MLP neurons of a small language model. Each row is named by its layer, matrix (up: input weights) and neuron, and shows model dimensions 48-239. Each number is 128 + 32 x the weight over its row's rms, rounded and kept within 0 to 255. Numbers have three digits each.
After each neuron's rows, "fires after" lists the tokens most often just before its 100 highest values on Wikipedia text that the model never trained on.

L2.up885:166144086150110142147147131161146109139200189087105082125143117138148161127100097101123129103071144070095133196154163103143128119097133154150135126046119142137169112131109041170167139101150123127142124114079125085228105136173108094134154131058144120148130113161171048124179128123154180160085120159098071149123182133094090092120086115141138119124110144104147166110171101128139066159161151130095122140125164125161109137152085102116111126179115144096124115136149159141115131123187067164124157112121103143139142126116062182087163098146063135124152110150164137127087066131141139144
fires after: "S", "C", "s", "%", " J"

L4.up657:146133095166072093138148128096145137083193154104092077135087109104095202165135123152146137094094148081131058112112144117079118179145148104129093073124113156114126165154079128130143129133166076155112181116102141106115172167093142159153110127062130119101166120071070131142153121088154101178207152094113179148128099189140102115133136140119158174115104106151135072171166135100149175126100168144124107160088113082117193148089045139073131149080112102102135089063117159100075089042127095172086105166127141118068132126123186145163144144134153150152115201178152158133119159108152104163
fires after: " |", "---|---|---|---|"

L2.up362:142127100081090126148185083093131136088141209083133141103081120142118205129164153127109155148152122160132098117154110135080050122114128098146120154083168169132144106158187079119084107169161212176100138148135165112110089196123161158090132162074122101195144196098125150142156119108173123071101161126117104109129152163217115158165133158131105049133110087104124086132153140114092154125147142094114137181120074126140112105164136127152112147155046196141157158138108110174140164135101131126179086156147191109123140067114156151123148178180096149134138091103094139145117145131156117121
fires after: "re", "ce", "B", "z", " w", "s"

L2.up512:161089174155146114118139180117094134034125181130144102142132167110165137120160063138054175057085139109118149133126120123174131126137140160084126153073138132091119128181132122120120088100133149120116120189135107133104157112090104148110152124110116132116166141164116152080095139093131145113088150139117122103070160127157156045122203089144078152163179122087113134172122143134146151060153140138159207059100101168128167106110132097135156144182115089084154165073100179124093166144108145111051168092131176121106124118172171124109189097144183175085064113081138147146137137223105090136
fires after: ".", " C", " O", " co", " Cor", " P"

L2.up508:113122103120138196112076089153136128079148159079150140117132126174091136099133131117120088133117141152117101061158124150122159109188137113145140148170142089094111112127093094084127175151140104110100133124148111172129085140088110102143105141167089058108123128117105063172088113156184139084162095168136062148119085121134105129072142148065147183105162141121124169124116139046049076121132180191109145135172123118143107196117037126104137125099142183119128098114138100099140092097109132130169087108138106123206138130133107127116123154116141200111068140036123155161130163076186112121
fires after: "fe", "ed", "ce", "d", "s", "up"

L4.up755:109090092063054082153199139088197177145167126145158140102130040129069172193132147140077101075101129148113128133158178132115134117142085145120096184115125136197170100158077117148067170142150098113131122120121130084102061144096109156113176116156084178136146127137083132113059121079167158089163139161104115131083086114178092142105154125133140084151174156110176136172173121125174134123128131163097106132160138127082134130118069143106134126088111127125096143119088105164182109137101113190111140100168162133133183184115099150109132186125157099114168130142160186132140168098163131119
fires after: " |", "\n", "-"

L2.up904:160091160112182150160060110077112210121124104068113128145118115194178144158136062175082112143119122083159074113085077118160103111155125119094126125104138123129088109127122109188139152124135143192133172129134154115132124078130152087094132063087138193133102143089183098144113241132081132137157092152141117100124129155167131167133125104079140137107128119154112170127078107190091060120100166180128141085155130167119157107106106134127138151142127167070107116130124165128128148086134175096134154086069203132125173089136143053091144091120156143118129167099131079092140104126138096113
fires after: "d", " D", " Ra", " Da", "la"

L2.up227:118068182098136041177138115127170145200162156112139118154145104195075152160116131167179135102110122132128177096149118122152123188127151151167160147130080128151122145110128140123098127158160096106089109119155134121168051109090102095120136117078107136099143135119126163072149096123096179149159126134144153109164108123125159093153141091134103076138109086120105088135110149137067047194155177090167149122113063114160124098154127116076142121104146202061105163133155183165127128115121146109155093109156077113070195084127095082146104096162107211110151145125092116117159115139155180147
fires after: " B", "b", "ite", "mb", "h", "gh"

L2.up763:134160107153147101129100140095110184117112135119111079092152138067063166126081096199159132064099107149128150132133161089191101120149160069047110118152097136154175159173135104108120145157103096187106175105139065141184134123148160210123127148139140081051107156137142154076169127072139171176114099100134151159097092099171057118140099137067097194144138164139145096075140128149139107114119131141108147145122081161166080121158106053125107116103111096082065174065154115163117139129152139124127147116101139100107118131121066135161150121106106097136115122111157088116086110158136131116
fires after: "s", " as", "%", "-", "our", " is"

L2.up980:146117106157121134191110166133122148182103120153134165133134127174156126173078145173095202144116139143150126166139148144113049138124149155112107104144182170166093091162090145175149129129155148136082132170106162152141107143146116123095160102140124130117152158129100120151176162133106133164113158164074177177082089086106103161112041134139138054145158147132106093149103067096104130106142177135108188107134120093125106113142143148134174166125103146155060121185090133094133159068077113165101182102057070128139112137107133139152110071123156093152147172058108153119149127156127132082
fires after: "g", "it", " Pat", "st", " term", " sign"

L2.up364:111136105134178135109113112143113154107097130152131106120104144165068140112175180162110126146101126088138095177138171128114089119063093171109137106118164068184050113072101128203120115191153069109053136160163101097106149032122111065162151152108137133147108139086090129108175090131142115107070148107145112117122085106114128078126135147116095193154054081155152082117127126076111150156112140140068173131106168122120148136144146206083110099114160140103073052157058159167119150140143134129150158173064157152190073144099087102109106107132108135092137118125119175114156105097116105170
fires after: " f", "e", "f", "li", "s", "fe"

L2.up75:043108084115136137107145175117122107127110162076117128131169142054124156148117150055097133147134166113158169102099061070163098098033083114107187148130122168137121125091131098156114149117149095121152124128100147123107073050179073170102142136061156182153173102146146108133138098077115130111084092118180103086121151094104128153103118110132184147119072086131073158150154167126134074144180186130160127171110125130123114123128108106102141126097145118141148125154168101142145133099158099100128129188058150109146120106125121144249185152131149094129091207122149202166117144101116130129
fires after: " co", " comp", " de", "c", " De", " mo"

L2.up907:143140126137143192147153148178115200092134118110041110157120167142094185125135081133093085190151128161161129096125165157190100110132072171153128088124122153105111139066036066110151140158130156110109080163119161120065147050136127140122142181164200082088133086078122089136145146203108092130145113097127114136128116117100172134163143129076128144129091125094084129159121054152123128112111151077120062103160121187097138113144146143067166090155175114166084099145163095132107159095119066132147101133163149144155192105131097142140121122133152132166161134087103166099156095127140121125
fires after: "te", "e", " S", "c", " Te"

L4.up457:161093149092143082120076185092158135147143124115101154086123090133116175140126095161134139137106156109154167121103140091101139090125139183176205130157139173178164110118052104083132091108108139156135118129147103085075224164146115121133126112098188149148103139140149160114147185119169136105144143092155072093101138102159112175145177095119127120158146070140135113184108100138115137103131174156123137192068160122137075115088142165123090108101141159137109122157127171187108115097122083215059155154134098114156130059118196084158130170167131057146139149134168136127046145126133123123
fires after: " |", " A", "amp", "ia"

L4.up952:163086120122091062044127067122128122130151116118106121073093120162141183072140184142111143094127130073147138135108113199145130082100182134148138131166142125123055107187147082088139140106103210156074068127147165192155142173142126144152088118177134104145131147146160100137118139119110133153100113146189106123120131140205112137141124098124168105142146149112169120168106075118137119178065195133134130149155137157163090181074146191175094173138099150098094105139139123155077092150130171115104117085119125141108144130138141159128082096101114146132105110142113107156078084162125103112
fires after: " C", "c", " c", " Ch", "C", ","

L2.up22:185138180122125103168064119099074071166125119129140139115127141131124136125122187167114144123038173061067151131099159125148090073106157121209138152130160126154104206105094122099107157130153155174117067147117140151165120109158132105166107137105113082112135112080102120141159225137133112178098144120103165170091135162146131167147078084143169101124151224155102132112114102123127141084123109125100111087095106141082092105090176092140017130123095122143129104153186099099108098101122145175095155105077151139166119119107066114062170144092076099129116168127101118150135172115156104098
fires after: "d", " In", " Ad", " R", " D"

L4.up209:125177101186168104118140107139083128131136069110112087111120079151153165162136118168063153151106092126108119107170168092101122102124155131148141047094154150131116182148116118085095147115138085127076127121156159179112090108121148153083165080148092070118145118102104124127113078114113084127141137183199118072112152104118141139154114121152149107111099130140143108141112182140157130114167113140154099111101193142115130148130130146182152182098046118190059061143128136114143188144145176179138104082180114188104133163130107149126136139121157113110142157099100130143170107134144159186
fires after: " tr", "th", " f", "ne", " se", "mp"

L4.up961:177130124091124122132139142139160192135136082096184091109160117163091106089146134123103107041106173068188133096122138118081120185127122152105147173116128115142171151109166131081153125089131158084109082164135177089143141157091135075138077130117161132213158088072174126119095169157108137137081089103102140150105192107110172097122141171087128090110105159150190155144112145208177144154122166076107174138078140115130136129093140196177138111130151112151147149156082111151146115126169166193167154097131155078108034131121157133166096105174160111160099144124064139128057157164156190178
fires after: " Ch", " at", "ly", " C", "s", "x"

L2.up771:159132066122160076114122107143181098113089132178123144110126130138141185150094104149164059105149107065108125137116143088186119151128105113099164065151081177156160197141112201140174148096143133080135108097138154134066096176151118146118178122137118165105118140128084116116143126133118145128130214128102078139155160137130065115124111135123101128137167137097105117156140106183103112133106140141127125119135117098038139038092210099114080073130146150165134135099136161157124140074140202174123125133130125157124099106132120169189158101116141141121079094120109150115103121182122104080
fires after: " ", " in", " (", " d", " Bro", " In"

L4.up79:139143127102125135170082078101092162154116159160164111073082121094124107077182132183168122056140160106167097120119180166181142183126074109184115084124084118113078146157092140134166149139136153107098129099152133086189113064120130084128147114117125039113138128114132097110075157067143175141086106114111141080127152127062137152149181142152156119164119135151138130075072150141117085184177166151213177152134139130137158145148120120092152161080171067073133102101097134081086104151103116148151158087129125184100093111138110180183158084169148141152117138116190149131208119185120140095
fires after: " in", "ly", " comp", "==", " E", "E"

L2.up261:111146173168158109144114139111154096144151217174128119168120119175088089148094121139159132174166107088142108102146184137156146027154141127146126131186123094119148072075081109120117170173103198152065148112128119132085168120121117147125138123103116174169093141135130128119076090157100128101148128137163112073160122125126153155069138095082137187122105059122185104037102116169103156109098078169113172166135117082152077194147074145091055106098204110140143128085162153112191172129143107158152048098125140087115167160176098113152167164159133127129146168148094114070128135149156168095
fires after: " In", "ve", " in", " Me", " De", "y"

L4.up768:120080106147180142076163121110120130108077058089129107146137126131085181147082116194097164090082065128140124149182145106113181152163145155153118102084101085139124194108177136196134111163166143129174128123120136111116155130149079113114134082160077127118128087080115169166086138138162139155102175166149100165095143117097102111138120162081191133130139113079087146182092084192159163178141108149098086151111134064127117130083115145112134197179118099150183099153139118092126100102085078168113060096162081150122156154105132121094144115152141160112156106139122162141221178160122124190
fires after: " |", " We", "ol", " Ro", "d", "or"

L2.up973:159112120177116143077146095167146126143132132215076117140117123145116186147096116148063123114063142131092135133125147149166078103105137131152138126147104105121164127127119126164134129118154101134135159078115094136122099070114149083144108101139124128153165066111106166085171126109112096168118150119087120072100150107191095184136117098167194151097108079140122071134087153121183081149080169155123188158141072118117203177108194169055126126038073146118094177142176158137154207121177121122119133142120113124116138129127181160166126198116131124114102160145181160133156124138136133115
fires after: "th", " of", " to", " under", "time", "w"

L4.up517:080138122161116168169161124163128131107084162159096183115152111149103122137161173160164226078179116131182114136167168161108090182178111076139111182042125140120141099122137146132097140156159164147166180156164084117123082158120118129149139125104147110116115133042069092119120145128109082086092133097158112124112079109124112096142137116081142129133148146100201086059136089108186113111048134130136118101197153124107095129149084112121080152072144149091126120138175103125194111164179091186141125181152124140129093147090126126155150127179136124158115133089175140119078160168160099096
fires after: "re", "-", " We", "ru", "s", " T"

L2.up859:090073065160143125197160128129119103118131145168118117136124063086127139114100139129116116131109099118141105130162130155123116136108116148103129125167122105133169069116118110142197074186129056100163171110190121139083174188087107149102090105141162131158111115132055174046183108172109124141147117141161109115104129138178159140122119131139152145068159166084129094115174142069140132091206132098133074127138121096127100120138107126123131132176084149167104107125109160228171136118059147100116132131096107187092149098121098156159140101093127140126103093112191137105118190149105110091
fires after: "th", "er", " University", "row", "mp"

L2.up503:178124118129147070111146181083136032138057157145148107092114085141061114194147125105100067104136121114188155174150098164141155122134125140048121124165133134112132111177154099147117176095135147152191099167122126113116140078076104115118134100100134136158092094170102157185136171114108168147107169085122127050107092144134132098147095079133104144131166113080186164100126149131103165117109111167141146196174109122150145118059126144107150146175142076146132123058181106155129121125100127092031111154150173110146140136114105056096165081111098159149177109119149169109154136192154183120
fires after: " co", " c", " O", " Co", " di", " Di"

L2.up958:174153158084174142061166076123110183089119106177127148052131071127146147170142109120080132163130160134145131146098087169134162113122123119121055161195122146133153171149073075103097179141131063137142149072172097202111102101132149169102126095132122156083158060174145113066122072120112088132074117122137129176107153150099167158145164126052144141135147099139176133113088078164179117170126130164131135104170101132125106186131120125083105142146115157110105094142120170113138117086110110132124131125134158100176151185149131157153130100089142172166178133130122124140190130135133082132
fires after: "ph", "e", "c", "fe", "ch"

L4.up267:045165147103101085129097115089103141102168126107159193153153134146071137149112130154104186156140144136140153160156165140146132125180113134151154166084167185050124114124100185158127150164095127100046156121112120117172146168136106145115133086102152112102160093124103024107095104130165120086102175095148139145119167141120116136108157199162137048126118076144089155151128143157196161121128149165134202105128131135081165061112099091165130119112080141108151115111124111111141122147065095136110151115154152137142092113085080101139192165079188133145108133068138160106136133138109108152
fires after: " 19", " E", "20", "–", "E"

L2.up488:118119162128211131160137074104121090160092123123080147066107117125125109177140131116119112104131124053127153107117164108125189052076091142139200070134144072072078112191173091129097185112129076153078115176150168163106147131111053130147132110124130103158107140155116126201098110125190144160148125095129129116151154100131126181142114129154133148112108156113113141181083087165133119088118093098134097047139143134094132108138148165125084166131116120122085129124141187160084152144154149091068157132127127173109123127109177192167138117176063138116179168138145108156153179145096129099
fires after: " in", "th", " In", " of", "d", " at"

L4.up839:114100156137142123136141139092136170116093114073168133097128168122144137104158089110101127143145086108132125131130169144125064161053071124208148122089114140114114101150126165175116131101144167137111077112151104156155115066139096141084148165084144114090126114123094237192093058084105142099087106149088140118094086083144088136195123119107136111123152163098114100086114147134106123153067163133107120077128104154115169118110166184194027121205126085127104126126122122026172102130158126129126158176169116153142101171137166163153174138120157143109126095093135110145065175138118205161
fires after: " c", "on", " ", "d", "ad", " con"

L4.up198:159184184134137130140118147155146125133093169174080068123120104113136102118154156111069170126157101131113138108135170147152140092138123098107104162203151143184212118132149103103074131205152101175160177125121141110160095195125111115155108124057173145093175134110167131108041089148156067081131120179106114164110107144121096145119136142152063132109151118116124129138081099144165154109136041080140148113114151171121102112096144171108116140099096128132125090086138115145106114185187158160152091143093111122071069114163100162127157137123106119155101133154159092163146094136144153127
fires after: " |", " ", " Ma", "|", " on", " at"

L4.up414:136144129109157084199115181137089163137090086150049080102131122115157105087158158154132110212113112163129106166138149113145124166111116159092099106127079117138203110152146133167082141101151152189132128108152136115192104116113067099153137033117154126140129092138102121161125164172138093160133106117144096149065159129155144129176135127106080084042140126116132149117158109155096111107136088119066138150201106117138120116206148129211111090170147076113137019131070093155146171149157085186107107177119131136084184128098065123155117129163150162115067151100132114142089184142146116145
fires after: " ", " R", " |", " Gold", "n", "la"

L2.up291:162138111167156070131137114140130077113094143157131092115165133104067168150103123158171198129116129118084152146072113114136111116053102114089171117079098111096091112034150100150124103071118091166081197152186070106147105175152148133066116141119130055134160167131186181141101095078131064141154175176115197112131073102135221132128085107113097147156101154091142184152085098149156133124133105125098127127119126161150094153067083130193112139092119092155096139141122065131136124120177164116115081173082163091123124084119115109119135157100134155164145120136136181106158139140158131100
fires after: " K", " M", " C", "em", "K"

L4.up139:135142116152101131104180136134053088146113137124119133082109143153185113101101134170132150136099104091138080096138216164160152107152114166045177150199128119152139101159146175086144146101140095140128065094037120108107062155087128135141107170114104143187141125111194152105133084135154122176110131103098158182094131147159095094192126121158123097144158092070115133136143166096103110086169103133111036097119144118148089067155092130102209145131141142131124153081144187106111148127114130117166170079184106078134145119110094095117125146084163169120056137098128134146152124153156130194
fires after: " B", " re", "{", "e", "B", " a"

L2.up568:146096119106136130141070119110107113157156163156159120123118098165124117154187125118091178155116103127089152121127146137150076128092163129135167127195084139094156148120129065157145185107150127122096095053149062155115143117120168060150129118044071161165136122126156181099110138130079098142167080078097148103139131091198222132123189119120133092162152071138137115146092080131152111102136145141143128111103165098154145149093167166105099122140139098149154147158113062182047144102161156100050150142192138129159155094100132159160157108194079138113161122133060118139139123118122160149
fires after: " And", "c", "y", "b", "th", " to"

L2.up80:126105145131150121125104123151146142088112151134172139100168133069163130179170092136104096101108118143152039168140139151141128129095108084105118120116092137178151092142119133128168141129123050136148156093181194118151146124170121052181147107081150147098160146084117154170173112159197162079205168087086158145136114107162117125127067163184131154077118106183145073129073124099148184137097107142171191048056118035150145084127139196125127177155158141154153098129138090165089202084123148123101104145114125140082095113137125133125109081094111121128172137100182135130090129093112125147
fires after: "s", "ough", "as", "es"

L2.up814:157154134168103078081156154132114060161102159154094128099166118169079163121112120135137144117135106130157157100108139175145078146132109095099102181121106136060151097086120115128145135118110119118137115123140158156080131144145142165128159116225169102064171096114076064130143139091090119068146197085148117152129146121179142108125130147117090084148138119075160094142105141102189135157167154119136187102135092169097086138154148089158112169098157181067182029083086146133106133110151117119132143106133151105167121107121144142137171103108141070091108103152138086176128107104145052110
fires after: "ge", " sp", "c", " Ca", " c", " G"

L2.up419:097124128078162100158116110071097146124138136115089107128136163119115119136181133083092105150113105080120141160087126110100072108119122197086094141105068174135154078126098079116129125088131146048103106120084119128102064116103086139132159117115172136155131152118159150121106095129115097167130121156093147118132099063160093112113101173130109077161160090127048085088174086039143143108082162135186083096153172111138121103138120145111165106135087156144142144211160155145072131145072106115136163165116116088051113133132103126088196108135118060168134079072143118105134188100152129109
fires after: "it", "ian", "min", "us", "g"

L4.up678:096107130153088098162130114129088102148132119123081125108158123152136149139097132179121076081129143149125141211185054065136191103154163150125110188096057121113087217151063103132157124131089120202117114104153126122179128129148091121127127176158110133127151094142111145083053080143140148124181096092156092139140155185213136103137099110110150142116164165068186193063120066131166083163122165107111124119093149121190086181176124150127143156123102152076079147134131127140117118171130167094083132158123152137114146086104119133043105169147203173105069102103173139100088129104087125123
fires after: "s", "er", "%", " St", " st", " gr"

L2.up711:094117136175084062103143121130141122127134183147171150170162140139140106121121098110152090083101124123164061170146118119189165085114118147134122128122102157124147108118123122137155101091119100139112080154120244089203167133121115118177109194084153137155051156150097146116111139144070193103108108130150168083100143069143106113124128132135190129116129119179166097111182143085111143125145122115139183120126060102116159147170151170135128120090149170106171145185140129200074155062101144127128116163164157061111142090112147140160163051108174084138165082118085087129182170104139109115
fires after: "s", "es", ",", "ers", " Party", "S"

L4.up394:205101177135112098145078123142126160076179134127129099091167115202178112094162076166121105124121124112149178094084182139133067103084109117155165164107195143164083152190146114091080140128152103135112094071136164188074127147134168100144150146138107143139104177122081141117150098076166087154123192127166090167116148112102155144098169110099129136140127053133131077100125125113138128138092142150175107122134160146161145211115132146108108097138087144094166161139094086129085114164110171159148098110112059131107114106123167126132126092140110169133119096105156111088161145156126141127
fires after: "d", "'", " Ab", "h", " In", "ma"

L2.up619:115102131151113164118161143118116198133197107153120151199081105133152132153153130105101115101105120115116138135147159130105117084134151117154120058142097139124121148105139131145152152092172126194140191118155138127101147097130074093149112089148057085160147180105097171130114121108149137133137093135074132123110125092147132097089106137100131202187175131119133171160106149142164138103129091149096067162150148165112152103145103147172110178055141108112079070118119124146047127087120086128118102090101145069126153113097138176095141089188175111138095125072108119128144215114132198122
fires after: " In", "ed", "d", "ic", "li"

L2.up333:157103101115097105179127090132109107095155107160124083144226143097153094096073092159120107126086122117143153154158159115149128107149109145098039110114164070143087131124146110131153125119111105097156076157144123098083150124161073125141113135169120172137132138031100141062161129091120168149118150172101159142152122122165190124139153128088087137100125155137118137131194087114142124138117096155135036126138101047100132116158053143137148156136141103140118099149149124110147101157165151129064122109133074095147096075106154100130072121186065212068136125096154148145103174133153111103
fires after: "ur", "er", "ri", "or", "iv", "il"

L2.up623:157187112142176149120101175086089065116123117111108141148035154090107129127070113122120116094105112158085141132150145127136161120133129147156086069106105183116101144155105135127131150081113122167092210153132070192090123147104109159166150109100064128139108106186104192041100120122130086112149145094148155106139132124152197116133104116135095119136170159169133067131084102113132154128076090104127169110147110169131142109131118158118211131098169109106154096076128158124174087154182160110112149122126146138127141106100111162195087149078158057117177114099110152101149132157092142118
fires after: " ", " in", "th", " P"

L4.up705:120190109114125090141134114120121093137047148092076093142166086043070142120103117155094084116115117158164114166115125101188094174081112144180096135119109131105126139162130096126137166114135166163135148184153148153127160162102101148088148187138138179107101136144081203083143149093120117110115144120137100107163093096125074122200171101129096114111145132105087134136124143180161099125131131110087115128083150161104063135173182179162157146134182122114146104132115068175188170135104198157154139115107126125066126099157122163095176139124131068083138108154073117145103132142110150093
fires after: "s", " con", " ", " c", " C"

L2.up92:136119142132128121151164133069101095137084190166118081143156119188113140105135099117139098092169088071194132099105173168145186137112122181094098179130135131085139147137143078183133120169129077145216129131151094147149108107158089172166071098119147123161073135075139098149078179151134126115098160118153132145165181141189105197178122093091101141131110171103168165108135134163115120155089174096158117149158140087112134072161124101104092078127117095135096112122097146152071150140077097135104120092116133153129088124128161166122137035154098136177216076148182084096070191156047080084
fires after: "re", "ver", " to", "s", " Total", "ea"

L2.up367:099172096205110098107200114111093117142142139060141169111149113104120081165145180109069104107082117080151110116154085138157161094116118141080111142071091133165192119092143147156136108098152134152098169140197126142172140138132160170124087147121144102108112098130144104099145121165150123114108164093130101130159106097173181102117114137100179115074207083108136128142113075137098113093175114127176195160101123185159113159139123156115085145090160156066154112126131097148125150063086172099139083123103134129088131183142104069214101104108114109113141155152130109134140130132114076120
fires after: ",", "s", " Du", " cl"

L4.up208:143171142119129133149107146087127198196115097106176090150116093183139131155135153148148176096061142110160095104122119106112068170191196075115083233128142138077130099162161117142147127121125108166168128117084135143145161142121118142115192132130138108167143092127125102136140135162124107142048128150075089169137167066142072173146133102123162094177127107163133045120127117086123112126085186139142107096090130123132074181118122157146142123095136144063102151141170148153178131072106084155136152101103141081144115137131181138156136120151118162172146141067102098204087114093102150134
fires after: "s", "the", "ph", "us", "x", "an"

L2.up90:158118085172123155071088097146096099200100138175116135106152083156092158141183130082094192177092089142119122110175126083106140087189100148129123156115179104147139140116154129156117143133097080128144109133137105184094162107140145106166146067164180064160147127148173103145125110165118138103118123165110133110113166099175164122128148129123105141169100192164104092162124080087096096075123187157153139104166159076118076182123138142140142140115087185071083075158135112175090194142146149129090107126174145163125118092118129161082111085116092163124138177095118122077172090138110096130
fires after: " f", "th", "t", "il", "f", " F"

L2.up868:139157148172145134113130141160156096159120191098154129085138131180147141144162118175092152130108153145249180156106186115105089095127104101096075106131189194141128128153080083145169139087139164139144138193116088149134093177098149141108161151116161149160115098130126164141109151111103086134119146140104129117121078111191191122100160151116134170119191132097107152115097117105118141169046149089098137189108080163083086127113171150120135158161143125133101151079127136189144105165157094078113140111111136123135179144150112154088113083109139106115106131116174144184065185184105162142
fires after: " P", " de", " co", "en", " dis"

L2.up744:109121159127100094090123146132135101167139068149054165141027120122161125132142125167128160147115126153124112188162147186136093118129121074081178148108097120093124133119119134155125105147202133180139184112168100094099151120119135111150162122073096156109131096128174131119066132096149150133106131114119138163119077160117140135150120136082121110134148162150068174101089156158112082046136164126190087086195190067029119109150092081151140112100106142080129157129110108136096127165152121132112201149116127081104101154104147114118179107138146150117147164066130125162123135095177169110
fires after: "gu", "ke", " bo", "ve", " Gu"

L2.up964:159122188094109079126153114120162088187133108102145133118164153158112114132125142100141122126104036154075146129087132091139124064235103097115102124184145122113125184102188109126079194124146150120126067157156144091105138185113161182174071145151099079076125140055125101108206132125141108125145148180122127158087154158105146105149162051100122146114118131155071122143153147123146101127142151104134138084159077086111167163143148139109146151118141118138101125210155075133133123155132116212134093100142151137118075112099123118068102124164184072173196099117136105155144125112195166126
fires after: " di", "re", " qu", "bi", "equ", "li"

L2.up880:176035171138082133139169074084110116117160121102125129076112144159157117156143123099123139107089067093042120178132121157161144156090096206144173117149152136151183096133158083151058139118101096061095169135125111210094150099122152105105111077133151089093140097145122109079179119142131114168138094117110141150132095149127143137144108109143095098157109158121102082124084107111177101132146137140194103044079145091178167110118137131117120089107116139097165123109205156143175109084093113081079170040115082145108102154171081149102153118148101134123183137095159109135163112075107103150
fires after: "ab", "ha", "b", "co", "'", " B"

L2.up221:102175135100170163140186121159145102185098096088096029128129134142074174138119154114136075068125136122134134146134103126143129141104138136126153119202162109141149118124149183055118077159163145106166110132071097147128151104089122180136161182094125124127114116174165171098114135138118112147171156100177148163145122062093163165147183118114105209107165107098113151065098152132110118149112129118106165129218131186146147075093107136164101170119164084162198078075164156162152113116094142156148095117064109096125151130100074170148163093119113106076126149150115179105139111107118098102
fires after: " ", "di", " Di", " Te"

L2.up588:108172091113203056106113131102057091153098128125093161144085158175051156127140073143148132125107100128141151132169129117098108100156086138128104054166142097165119108176085125155083176109129126180123191073088106088056112155072072078094101171128092168102119120116143085101082107168162129177155127160130101103100115116146172151173047128132162138135174144124120075127112137142098084047140112102131143145140113121107091147163134140138106111152150153140170130135155165092123126098111165177131133153102122100111133127107124130132149074136116168169141127164166129188140126164099151124
fires after: " ", " Ho", " Le", " st", " St", " in"

L2.up884:112125136117119145127157104188118116121139175147166123093115073149147150134147133159154131172129095125149166171072099115110182116123100149118130200097120134129135099138151121116117137157067141141116126083157109119140165196136119070125120129114144180129162174174069150119119144178142089080106106179140134178159138060107153105125149103098144160111157098107159150117145086093137120142129135147168167148114122089162102137112134171093156102125157108166133175080163206152099120102166145184122112115158114111096114113161160141155081147114125131163096151124049198172032103171052123144
fires after: " De", " in", "s", "ce", "le", " Republic"

L2.up994:073104131108084123085120137157148117136193123171134147145131080107104127084124128118088097130136129145191103168137101141126093171094100133124147071130131118156149185144106101164155134172112156139091110150073189170144124094139124128125170126177119085107022102148214127100090089181116113123145069104135094120109076111169092148103178085083161139121139166159144131089099144108110137121113144090162165132182125128070145097091095148129137092139122128151075142103097169120167139137123125147109111139134108155103152115117137135164058075206146172133144066116130128117131092078113094142
fires after: " f", "ed", " An", " M", "ad", "M"

L2.up554:113122137145114131148163097114154112119177112129153153102140068084139071181073141137117136123161121097160131184092141160150071158081117177127173136122160195118112092119156110137085166167133107103118058108041098100137103141145153122112144102109083132169200131075122151140149114079189101128111140138165108101119131133104109107157158147137089097164076132162147084131110180131078116095197184081155149132117092103109103192159118215177159109143096071072137108144119130084097116129167137152146108098082102161058166128134111156137102170128088093132098168072110137149170099112121136100
fires after: " to", " as", " fa", " co", " mo", "k"

L2.up1023:130153154100168117087133133102100119180097132158152157114091142156120126110189126189107077149086164085107094102159123143215041131103136177182116178202164117158121134154145094127113123104156145133099083139121140140046140145127168095121099136157109121099060084103112067162136161167090144106154159143112116137178118089136118143112187082151153090146120153103121115139103110140113041109131201125068185108134127162077070123054148148077109102114107090123124114174127105069122119117168162168119157081156143103122133131165180091077129089173106126150117103079121095159080186123158111166
fires after: "ed", "d", " d", " D", " T"